Weights of a small GPT-style language model, trained from scratch on English Wikipedia: untied embeddings.
MLP neurons of a small language model. Each row is named by its layer, matrix (gate and up: input weights) and neuron, and shows model dimensions 32-159. Each number is 128 + 32 x the weight over its row's rms, rounded and kept within 0 to 255. Numbers have three digits each. A neuron's up and down rows have the sign that makes its largest values positive.
A block is one neuron, or neurons of one layer that tend to fire together. After each block is what it responds to, as a language model described it from the Wikipedia text at the highest values.

L5.gate48:080174144112145166049125164044108139165117136097171111137126111072100159178140091118143173187173163146161109081161120089112135139130141124134099115144104122083144101143090091065095112088096158144173130139113155120117148093097172165128109151138127140154152107167082171142116101193099100152126069097145118120124075152121116122123135130168087067210126173175156161088123163140093098110134
L5.up48:139111162103093190149108109026163150094154105136137149115125074177108120124139127076125114111172167115072124104137133130161205072180125143146139122121134105106109114184192142099068178072130185099142137131076119083054123100113136072157110123165064124147095094159183142204073145094068154088089092169165121143103141124130156126132112123141098155113158153155143090042160122131125060158143
L5.gate129:134114090128164115101083186182174133177154144084095139157083114171146148138146158114071116117092100094112148151169119134121092134130084069105173138097109040117141146158174173122062196118172167076123134135071110126181140195072105152191093176148095128085106118130113105108063147201128173058160166173071141111148217093107149129076110104180154165118112157160136127171104130158150108114127
L5.up129:164141115213196143126144062099113149137033140077119113139136158090123144122179122123188124106037143148120167117140129125134190121153161128142074183094082135111085184146102178155105174172165213146142162121125091138112128119106079126131143117158125160145157164144130137181102156146176120143150107101133103173158129149171144085095143194168181096162101135172133149127153125149147148158133
L5.gate484:163131110138162168132117161094086112181166154107129129155096119110161158124124082142165080083122158086093121121148090055116094158124114135187143158160152107134122193139108133149143161127175164122191124140146164167099081136174081132062135055104044097185105079087180148067122097136112145147124103112074108141056204114133134148076078148130077219128175136154122137151144148139106088126154
L5.up484:081103163103113185140152113145147121118105109112146146118106089105141154144097068119142105113157115139126122115187140192095172105090148131104073110114216122169118102108127112130117173107136146167150175160096105068118112121148109107190110155112176102152114127147155137133101102094135059106176142110089158171193113124188107155154071172098108171159140189135120148150106129146157113109137
L5.gate621:143098103163187188122163098172120092223156103101085126171095147139121141174139079097192124163104110159151157111126138131164194165147149133141103079146157072134119114150109125153120148109124147128175173104174082141126181129214088120143137111098092104110129140074094133116102144172106138123124126117116132151115066204116107163083042111135155080104120100108125114169135090074095140143122
L5.up621:119127170073095157165097071110107130141175218081175172157104141119140121132153094128176148139104165134125072103160097098069055144124107138154154084117108145151112137171108146137220096106190121133103095099150099161189093195094086108167105166108158151158079115188133108148131116054113139154160141143139167116145123171110124143116136132125086173084144186141158084109135125087129121136095
L5.gate705:136095111140107141148134123143093069091199126156115195064104098124069169069101067095166063117160123155124134138124137075072125144219140144160086118146128127112162150166118125147148050132136154147128120106143113167088157128107083130083177152164096148199060139093120135120098060151116126116166075118108105178181126109072188174122195107121102127162119087146122144236140160145109120173156
L5.up705:154128137059099150145178131131104094133121118186121125115128117117122141136089123150157177126127091087102128160110128099149111120111094077177169152157154097171124083106087141116109160191202068108122162126148152121080103082181162134202162124119134101137187104080090132147078111128154149105116135149138122155080164094146122140126078109125113100104121155078138155135107187053058169101153
L5.gate790:071157085085175146086149145139143089142135140163093123149114096114151101164154108148099140138062118166128140094167158183103131075176113111169086155119175076148128178148126155174119110197103114112097102099138148131124201120158095115159097168090079106131137155157029149139072143149122171112156074160142078084107112090090155147141166131189135116129162161159083141080134114110154133128154
L5.up790:111103104170114186126106108165136149147167096127124121098137091033065192136116139097162118149113230086126138099086080144125110133197153143117089147094115114117103122135101165129107150161121082116120172110118121128075114135148125062104076167120109093167052154142188136132094103148130080129165104099090140137056174140096131142112113082121087161173153146095128053138082173134110083166139
L5.gate1115:133116174151108116129148117136142124121129113140114150174167139178113184138164173100143115151107116184078173226068174152106111092126122084112099149164119080119135124157142092137098187201124139116126087147134153096152114142149143134014102168152141121132165101151171140122128125161120188088111149152109084077131144171151156124184155129101156153156106102146103129104151089167108117156096
L5.up1115:089161140159074191176114103163144109166177116105121203091156112051115087169072126087086100161077128124117146126176104122074211123107096143127086175154067138126122106151137159134078126119118089090174160147119145118161074132149144130130123136183131084139102101124095134136152121104078127168132093180118164175179121118133154133169122125121127137135121119137096097151070101150147146166126
L5.gate1126:155098140143180110190066103113079079065115110132221102118138159058076167144140126110120057113138130081143140182167157097150119124172114106140116156101205110135149118146152127128106166111116093193119161109166116114165122134140143107179121119194071179161157110146139144097099106076122124183060120070099083137169154099096111128096156062139125095164081149154118164130143188121118144082111
L5.up1126:080113126112039131122141124160108117094113108189144093146130076151154145217132109109157079133125166125104144162101155076062118161098083102096089119166179096087166149139143164089125137105120122184130180085129130108122146179157130102164157157185121174111119131126148123185102183103079115162090129116123120085125081124166158141088171107092157147174141158146158126139107142146091124140105
Responds to: Past participles in reduced clauses. Past participles, often word-final pieces, opening a modifier right after a noun or comma and usually followed by by/in/as, e.g. owned, designed, published, developed, known.

L4.gate321:118132173155149071170093052106143104116197121144184124179143144100138134102019151137126124212142127123197123171124096117191132106087160138152056137109118066066113163190060116163168106153229110155138153118087097066120067167145118110145109102113116133118098147154151203098180096122110154132164111099120109078109146114139118166067101144135123132142112105115131102113103121143085147127155
L4.up321:136169173095080157155082143139113150116151112180136132100143095178183166127112108083158182139125126122138159124126139126118103171117095114135156089180118150128120145160148186154103119129114186144196128067116112130110119139159100139126097093139133127131158093141133111119118128142145109127062083093187153172064097119106116174232106104165074118075164178100116158101120157148139105128124
L4.gate934:116169124133112112075062163126115140091136099107084140137128140084158206082187125042126080110090101128084180128151123094120152126131154175155103167084153127094120192102108126168131096137149108156124133123134132115169095148100139086236085138173104133107186122100083144178079058161122110146062120072169149129121115101087124090136206099075104123068113141094133169124071065122152131109194
L4.up934:081120158083136105153156094123123159126089096167130162174090073135152149107107182115094077139073092154142156160194139218106135082117135165147078107081154095105137114122163117094217162098104122109137076132165188133120158166119072101123102171166119090134168158166092145139118114109148121135113114141097155156177113145098078064111121149115104066119111118075118136135122122133139103111151
Responds to: List item numbers. Numbers opening numbered list or table rows in track listings and episode tables (4., | 4 |), plus abbreviations such as c., d., lit.

L2.gate406:137100098105105147123157133082104089147153127055099065175118109168119066161160076167141173116123141121134144178111179132091065094132156095100102116110110187133163098085143074098162139090115162160118108126119130153147116119058113142133168116118123214137108159199130111147071149080102162150115064104098190203127185121147138104086103109084100110153098163164177104116121133134127099114111
L2.up406:184133093068104156140182148098132089159194142087088079108153098144109110137181145100105127105057116126123108150127114143102100139144148105095154093112099138110121130142178097165185170083185093135127120094063154153181106083140119073134105154164126070085072167150150139135105147098157125142048108108172104138105160156123107104102113067111108164147140166117202069085157106078142131137137
L2.gate566:137141083051026154150127186136126148093077222061142096128148112141108138091163129200190107092207133083160139119149138171151096154181152162092087167124160146065104142201134104162157151082109144207111152135157110150193134065141166072192142095127145123154098160156125081061124138109118153108132123170139127122071082065156130168108095131109140143133146144128163139133101143147127117152128
L2.up566:141089137098142130142112180186100109149106150120135199162105124161153125125106120196116157125115141137111089162188105125174073167125112169104153116178073115072133127113102159129180174145139098158119137140108118148129135088149117075093164123124112121088098097145125120195087159135164143157095148094085138059078156103142191139112098144121133179125143137156122146130152092100199136119156
L2.gate646:116122127126161120107138073141141169119130083153103096116159182128148122125132176134180141093173115120122122119151132108158085173116092193131170176154108127155144104081123175182093167106126155139152113149174106147160132158105126091121119068163100184083132150112145106175105138156141185188155091110145134110139090091190146141198105100082112201104113155138184127176200080142161112110118
L2.up646:070105149094197173168121129112160096138114139135116057106125136145096122109201152162048127142131180125124147107091135163110166155124084097148130126080128092156132115076142113123167142103095146117104118060143097140127170127142128124173175091162180103142142152128124172150111128117188110184144111154068123173169139094134089181115098105137133073081142132150122150103151140059086155083157
L2.gate867:172132115155113159123164098161088131078154111097081154196183171125112148142123137144107101055078152191130181112209169147152053132087125098153137069132095162207148171123108161098131137144139175135103070142136106149120165130114182135175122094110103067117133130186130169154110171136103117192133054115126119145131101104145147132146096154103122131149059104100080173121137138047183137158104
L2.up867:163116143106137188111125149130104137151114113148171106135119132108186103146152124075104127110169123075132112123130088154108147130052170161107133082168048140116179111103131094104168124070110161119150118117106121131105106181084164150132103165157075123133122159184126142158103182169105126112154080159150134139206104095145139128103126082149068084108114180152137108107061107136122090134142
Responds to: Connective after numbers. Connectives such as and, or, to, dashes and commas placed right after a number or date, often linking ranges or pairs, e.g. 1960s and, H1 and, 2022 and.

L4.gate569:118078093171124133085163120198134181105128179065146124125111109139105074181175140108131189132200088175100145116115162186161107116160076101106122145132089118113131166101077165149146095078158128124059137103144102113172107118146143122174183046080156097150120132162083090091183153212166141139139165141138150165184079110102104136125086126121104155143123140112168088159101164134127135127123
L4.up569:116150088154113067113096141083155141119194091138117109129108179157162070156107142120101155093149115069119144132124135110146099090103127133070151146108168083104126156085164131183115098128133122128106207088152126145109132120136195117151135101130133163144094162144150117149149134127090094106134072086112142090154153112077109137108119065078147167147192111148187151109108126082163171128110
L4.gate1225:141113140059102087110124107143143182138155118101089172109059145145139141121114131185066108160098092139164135126148150129145079102143144104122146148128106084209133144177078161141113107087137145148131120135123075192113103149127189101135153142118104167143082102140081099180123110132118083086133117090126130183209072114181097154098148155075107172143103130119165101125189166093093077158142
L4.up1225:150108170123072150126175131126128091196128125100121148124113096139077132111104134130155167123118157159085093169164108138115066124075140126117068176143125090081121149122155115170108075112158110099145135116098099155153126137221136119150107121119116080133104131114113101088122187170096103171110152190138163122139131125108110091124147102139112164099146109133139173121145138128163173163153
Responds to: Conjunction joining nouns. The word "and" (sometimes "&") right after a noun or name, linking two coordinated items: Frederik IX and Queen Ingrid, World Bank and IMF.

L5.gate7:104132073084091112086143120077118103143118177143050161109107109170084149081127105134129063170143160153188128110131127154140149184142054143144112116083132118137174107134098182105111132108135129149166183133143187136066104153166172147075128117186160205167136123144093165114160138181097133091169188079061104106106138116139119194082143145149112194105132180055202092080136119122146125060080
L5.up7:073170112102167148133127130157138110140117130113091104118117178126141146087122181124108184166083142198156085187132143140156113095102072088085120173149161120117116195139069136147122128077108120161152159153204126172086135103147101069200175112137099122109205136143133110100136120141138128162055103089148167125142160110120092108079126073079169145051078178116166123156108118130131113105113
L5.gate191:105121155167111093161147110159174091147145177094127138100072091099095137155104107212106154107058099103181120128167085079092150129161190119125148165109132075115114123115151146105195164081165137132101137154148093146171139145144144094102091149109129139133133135112133147149191106132098084095122099114121164072143039090066145130110233114130108179218111102138160146075144142188146088142124
L5.up191:126160127107104169114105131076118116168148101163111123166142191167140201121068172111122083113085113151165114116143115091161180119098104102088156166112035166130098195127107141048160178117129154160130057123081089177190119122108082103090109177181131139060138143089145090096107108151138127122183134110110171080084161151144155136075105073141133154170140123096167112096115118099089081144076
L5.gate237:145122148056146153114126085128141108174133143105103133140101142119077062083133126074106188133119068153177192217123140137110123050119091134090100107079133096115109159095144120064093097095179153081107144106122134136123138105115163107098142146106034127141143121108083215133106094121116144097149135107143136116075101135176130148112118145060148151135184171085215098105136112138069143132108
L5.up237:096164122106092162100123124156192114137088106147079127095039142063161184116132166103123124185182171172055058120131101155135102105143160178115149161142160114092155148130168189104142138157138119185077123120121081164080100112109165106152137125132110152180156151143121164128103116171110135113196115141129133133152115121138191062131079138149135121106080141123154162147106122130071067111102
L5.gate477:098005130155085132097134108168127114118095133174139181130099149114102102126085126070148143110112122111147125127079131128077099121149145140136071128085095141119146113113130126076055154174146123104160133066129117138069112076134123188097176110044154087172108153153117139091133142116119119104117151092078107094117095133078088175116103126104117140163136107161098180128104123145143124109126
L5.up477:128177114135121106178150090193168157086134163164098112123103126150149177106172101093131092137142178120143149173159174141141156147157089184122128110155153103085096179085172169127099136112085104108088113155203121130137136138145132102163095115128144167113092163138164164126128106121150133129141116146132105122073159127164116150179147111126134156067127195092126186136111129103092144137082
L5.gate912:129137162109127125103122133148092156155099166165119145136125153110119116078106167115165099102100126150117155137145108216178173129136168171110109137100110121104105123122138081092193166109135107112230171113135126210160088136161143131124107138087102122114169133127063134125222133161142148108159143114080085202101159149162114109139117092147138079140173104124116172084129140119126161106166
L5.up912:117141104133086126112122095154089049191103114119174124162118109111224095088104121135152169144211127046115107170117141090082166147095109157155116124123142122046180187118143215153120120073143165107028108096145103091092108106094101129165132105100105136176136122192142188107194126095122111159140104074123162128105159117073123115144106164094143136145071108148114174086194103159136180168159
L5.gate927:141127124117122122141108096105155155143153147095152114145086115094180130138138126136122173166154153138173120128185161111152158063116157145126091179114073124169127092121130165073200113134108091113145153151120145135145101140073100115131089128069107112109087103110118102135116104108138095098111157162093153102086117100057111166153108187163151127089102160098096150108164101180116132102084
L5.up927:145150075123105128126154046145104114145090123125128096104158174194182149176134079146079116167133148111185158060147166101178138130096160168093166125182150139064141128160139110083187112118093129125079135147123146118150191068159145127134156128156109106141134152073088172124166082160127122076127161160140158144106193125129066167178156131186099198137114125102116133170171127090078119069074
L5.gate1141:130095149151082115084173116194127090194147128140107149095127072139126078115106097108121129100160118166172170148105140159109174089124119111126103094088174122150127122098161192134168113142115135143110100071072124112155098118121152156122095134116075106102103042101131094164159095096169161133164113087123096108095154066153122176119107137166137147125040126113130136144084107157104149112124
L5.up1141:108116139148118103114060163140135108131150114116229173176077155141149125118156070113106142087117102131129163151166168152110129145151101099125068145102169110120112123091127146065134114128180115160161168068126156163106129094161107111135104102085159141241199149142102112103136106090058178153127180103131169128168130101105064066140129092106114150079066144041158168062135102165097101166101
L5.gate1221:141120086148128191193138122113146118096102175079136157125151115087152175114192128117148128097091091159147190139124159089133152138080161095104094162086160055112079159163134114048133096058066100077082114120085147153155086127142163084171164061171134091135176086126143178116191072128151075091105137113133150181132172147161074204170120110099161126158090082071129103109101120150121143109166
L5.up1221:146169063049121104096129181145210128144114125142129199148100084129148145130134096120086141135136115157125115093144124114107128095117137124074146108080146164128079102132091096094177131116075139115112091139165102096138093120133068128166134188120089123135113102091140105087154167086128141056094208115132114139098149117108161165132173124143127141125133167148117140160110081119166130098041
Responds to: Word-start fragments, list numbers. Opening pieces of words split into several tokens, such as pl in platform, or in correlation, Con in Conversely, plus list-item digits like 2 before a period.

L2.gate88:170175100134177185119123122123191057152097078165127090088127164119141119154123082193142133154082134173130137131113134137145095092141137105150151132131189103138122161155091120128128147078157096125084157091184105127117154183105164117155200134127196182118116102121149172203120173107089081109191070139142156111150142095109125120164113090113138163101143180103168122138113116190098162086090
L2.up88:139199079172143113092109078177139081115074130154063126159125119094155176104158134160136126120155118162100118135179068143184168095133147158148106112105088136152134159119060118084126152143116136094180161130128146069096073116159143142095145110108108145155163134115144139183130157109137097095153071109134162112171123114137101143132178164123127161126162104114151094134127063119126178114100
L2.gate191:150147096136141088135110106112144137160143107092093110094094171084192104088097149160183148179136108124152114152137129135183111153128156122123089134128145123080120107088134171157169133171126123173139107107095067113147122170118176184106140147174103183173089103128180163117124147174088118133122129152119129164095174099109097099145134176091151158085132113126116147138115121141109147145178
L2.up191:103098180108095139148103136081139146146130161153156086162107167145150136169133099185028176143112114111146185108168125143097125147134134155161140064116149071093128152160106099133132155112136111190129154093097107075141124127132108110146125090088180139105142149109112112069150131140150093147099100141088148057113086080152100120118101118128154121186077099164084067147112157106102092125153
L2.gate1174:138124076136146124109127150129133163073145096106170142176107134057106139115096103158169160193136139122163144120105077152083157104104188170125110106110146141168141109114137128160179087119091146156126091078170094106142115097113117157136107123112095088155113112140126120165105155156170139159166167110121143127074146139105070132137118166197099092101130119149157127110131099114087148074132
L2.up1174:165085169117147079080098082088137115135150109171138127220205089119161133093099073114089126127109138244134145151149104214127106141167139148194119138085157191165067135086175128144141107138119141146123103129164091126119099090146073164107111133164112114146206134110141121124203097125177132146134143107173094114147126152127118075159064086098174134081102160104177116154166096193147100135079
L2.gate1250:156110154096129133122168162139148143076090120069148140100182113045121131136091131092125176116098190183148116136127113131110094165124173075164128165141120098108142181148130084115168098145118108052082124139132114173176196077086132138106143129129139129093084097119085113121150154152141145125152189080163140110124107104192087191184156139134079109154171155131167157131138117116133138172174
L2.up1250:149138153162166129092081132151118084086173181088120059176101145087162101155106102170165118179106145169161111082143155066161186159106083102096125144095124070141102123121154096112138144153116141137158139119102084150131062147083195129146044113169099134044075124175175141144134082097124105122107123122146171101151190090077116084143165127108125143106144066163118090131097188104110093142151
Responds to: Mid-word fragments in long words. Fires on a word-internal piece that continues a long, often Latinate word after a prefix-like start, as in recon-c-iler, rec-omb-ination, cons-pir-ators.

L5.gate331:153107131161090085127078108156146156122165168106138054149132194113161165160168141131125173173181099125137090132180138167122115132109146137152172122110123101119130120131084105141122158133123104151106111092132108071152140170110166069171170141163143156107128136107115164141193078109117140112093155139146127114168167097110086151187138118099123155164113142148162165089095153155156075118084
L5.up331:110170110091138094088142072156118084109109131095097130117179127207159078167150162161160169101123178129105109105171163172161044100129155109152168183079150122173148140127128178136154171104141150160054152134135082042134164113083098124166147158127083141099163090182113116123171169204140152077166086120117135095154199107104096165146147132116131122124102121099154161139128086152123165100122
L5.gate456:156109174133107151083142132145169129114181152118084107136154132110078114090133123114130163104124165168048181096066156091125093120126141100122175152135110129147129201095118124141129180171221132172133122115156155103108118084121128145142188088164130172153118135175148191111073072099086119125106125100188153162174149064117104162163139127092098149157107108095103150125127058143184102143197
L5.up456:131129097132134112074181171096143087121077171145158113129128131128135109088132124126117129122163132138114206078080107098119055100101128181150184100130139104089168191102152173086100161095127103157055128088121159137095155080154113082080138160121139125107155154132137149123173157128098080134188103082115148148102119106078127172097061076154122133070086099044181080137133106067135104087134
L5.gate468:178096198168161084111106131169111148117139177136104051151143087063114130125089117100187162111162111142100127141146131076188153157188180112178105084179179094145189173133029091101116119115146077152187105162109122110165198106128139081174132164153158151143063136115138106118112171219156163071101122150142224131163099067132144116179053164171102110151086150177124138094083140159132172101082
L5.up468:143158168139169092133150119160078096052140105097096090142099167141151046144168171122182176110151134093165124171129133108127052156192125126193097126174123134147123164118120167119136162157161120187124144105170123056145170071105142138104151145109132150082084185115140127148086081110148149157162137072163164105114190124099123200139131053125130097152125075134136142133160088136118158156109
L5.gate699:151128099144063151157142118170130129115110114116100119143153142082126112144188127179148165157117104160144195076116108156099058092142115121161155087089139138156162187161119129155130107107182109167152113167132140061170138102097134141188086163096130139135112160114128171108071082128158122134126173118141102107126113119128129136171104137140075115130174143088135187075111115181087117104203
L5.up699:172121107106099094096167115113192190157103104099151096146165200121090142127162127138198127152120109093148121132140120095127065153109097118130154090059167118093144146123127130105142155116150105155117086130127111134102135123125109136085069138113081143136139101109166114108075186161117118154126111107152160102094112088162098131101156161116140128145176118151116156107105134118088070037151
L5.gate813:106062157107090086115127155122131129195192154182111114119072133106070143158149117116120145105083120161156104098175163163111056125138123117150112164108133087097110164075135156139120157128191137109141130147129051082183116168106083111120149133115134162144116160120087128095097090160151111121149138167120170147159133072104050115159145163126104105149167181093191137132160116152103123145098
L5.up813:161107151088162125162172070114132113058087160128136181144093157119137071113119166169099121134099151121107149086096088077160096146053130075078158162099132185145099129177134092136185118166169154156089106122126157149138136110090164118149124096186145096154150187092185136113119144091091081140098092133137062121146165103146189167124181180119112148106119108148130131120121117118155080101172
L5.gate1017:097127078072107139139131133201122118182142146090055062089107201125138103153141176085157152093131097139148185191150122102122070090148136158190157167113146128160149131174196109105139126080177125139185159196058139096148127120148147063170172135137121128126156171141114147071115156161167162138109108153156170121166099086170091093141147177087109154142134219090173180099105126146133075132096
L5.up1017:123073162125097182075145144108188110182197104162095104149132084130142100145117086060166087095136139152126123138125161114143144147154133131163097128156079119136120153129115118099137127154125105174134129114184092155069134124117130104124178154109169114044160192161098066162150118181131123129124117139102214151176147142143130076108164159086137180094130125111184135112114127140121145166129
L5.gate1104:148060154082131119102176078120159100090122139155093152098125090121137119144197141120164139131116161157160086084117163165193168101147062100132184080137150112112058143092176122154093134155135141177116123111178118146130137149101152131120171115139061126110086184102146136098109165119145121192117130114102200107151178154107155131173118131102177108074150093166127163087110104128179068156160
L5.up1104:171072126139137147103128191091053092141149134176092154127149132121144120144152091139019154128107092117113167185108094118139150098120121096119081214089145134135172118111112109130104168133148121126065139124103125113131111106098134138040148246066177164097121145157099068138072181082144104125079118176099104153123172130138125112143116143162121102070084098115185123153210120090219131152119
L5.gate1185:095068140116070091074150150107119102157158120101103032133121197211102117132134152198149220132070154155089123147105192108113096084131137099122099170174173055151106174126112101143114132086211133131095125145141141083207098077093124121086153132136088151160076143124145088123109111146089137123100094196095168121156112151129069203111126119074104134124139093078205133155146145121194133091124
L5.up1185:128130108184140174088151159101179157116065135130204112132176053113049152090163130085122106137126115137136113083103095092153147160072131167158160110143168132084146090149097104123155169095177118192114118115065159057159108144149131144164096117150168148139115171105115152132098118119129083125116139078109071148142150111177168095127095167074081158128105125131077157139144136157154103095158
Responds to: Clause-linking conjunctions. Fires on "and" (sometimes but, or, semicolons) joining two verbs or clauses about one subject, e.g. born and raised, owned and operated, restored and opened.

L2.gate144:118095116137134118149134154144195105122133100148117097173149140189138181104122040149132167164115145118136128119117142105106101119069155129193080070153194052150137110126084093122125141124164145134154096113111138086141071110059132093139187136151106138092133118152155115117125138148171097152133150136140147111122139119106176090063089130093163167130116159130185116109113094161151145098099
L2.up144:129153157133123113164092143097078178159113122173089163165100137107133148175066119116103137139095118165108104078077116161147085105175144104119112131170117080101083127180109151115029115166113112075106082108120153123131169160142088086158091103181116122116166047146116120171122120058093085170112039129116069085113174094166108111122172123158106119119135121140192130143134142164145126126092
L2.gate500:094123166083070134125108149112129156136073155155123157136131154074146145165096100091058204084107139137114093119138122122121059122117133121152136117113126125114122111134153121156063136133096119090146162110110122138158164088150116076157132115085119064114100103157211106130091140158070098176131110161128101109126142150122124135123109200141092146114106161103137156143150179136118125119176
L2.up500:105163145155128156125165091085161144099088121162189103101054075069118160186130076137143172112121153100135094126160147159073133126087114094132125073084083132113176128121094145159083134156160087133141141088041118129136174201159133123115105142125131104165090089087110156121076138119093112131126164162108150113174161185124172126138174126125159150114143068144145070114111097110146125127200
L2.gate624:157076172078119125161163083121099112139153182130173077150096101145171114156069142099115095116193148083093170134089177125092173151115118090091118121138127095145046112191104122148168141094110087097112084136126127141154105082083087117187177111102111074083152128166141148084062147160136133143120141136104129094189132139147186133118080173167160154115175118105138117155120124118152120172098
L2.up624:139089139115111147100138056108122081121101143133121167098154181166136184060082201052129139123141098164074084173154061103106116068133129113138193092139093107212134095091106125152126197160109121091148140098128108147150155121152124091112162117105085168138078087098111141113103118161118073173213150092149075082124124137141144107078145067138079096158097113106158097161128150093144131108127
L2.gate1298:066075143151113157158101111129119143142115099116155161162115097077147168159072081080097164118134125114125166145133209173102147139072167138145149139146134161141128162110153102133102158109166150126164113156115158126140159147198163106151119127084110078214092164107095155108078144162161170112130125119136087090126157126120150092094092134074122159089136157111140153170129158182119147123118
L2.up1298:128125144080093153140149217136164143136125134138091112166152048131146153200161169146068175139034146130171110090144127153118119133137121072153156148111154108124138159120155133101138141133173145142126111153118064098146098117065075102153128117166123126158122107133110159122110125076096100166025125137158150149155103096089127135085191141099135142114126174156124111108146158126136121164178
Responds to: Passive participles before agent phrases. Past participles in reduced relatives or passives, usually followed by by/in/to, e.g. made, produced, inflicted, mediated; also suffix pieces ed, ated.

L4.gate209:111068146105143092128131102084155129153133144162088114114120149138114116183104111125140189119108188103130141166214169132121110068151167126144107097115143100131124120086144108085113166146127200126091119113126112120163181125105167116152118116123105094122089091129116134163123095143128164172136142113077118152073160149170098137111142156143186175087116183182119152158133200124135134111148
L4.up209:102136210101163162112161087122172126140159139130133134163164107100125181152140134096091112148124123130085126104132170152150125207120110118094130174137130122142157139138134136136104167089132091131117121111190089158096118128103156137192164086109113114168157086133158118102102098155137107145098132101115073074128190167143098159073160123129146181165145125139105142109074164091109124173108
L4.gate402:044150134097138068139115151141204163165152183121144136105151131069175103168112088088094167129200145143140136091156087146105098070127093130207172112113158107147111193154090135145152140040180084105113134059124123093170157119121116132182148149088150098165146118151103110125141163125071094125135166098187143144119109101091131156119154124148125180149101157123160132131119120145152154156203
L4.up402:083150179107115084188115128107158187176165112204105138144112148125128102107173151077109129082140184147115139153168107142122097122132079087153136141141105054140098089190093147140087075130098100118145104136094096108134130122134085135098068183097146125118156111154080104097084155162046109139152148115136096161128164102072152182084140135134133144157113150114178138109113099158119126202116
Responds to: Post-nominal participles/verbs. Verbs, mostly past participles, directly after a noun that they modify as a reduced relative clause, e.g. artifacts recovered, lands held, music played.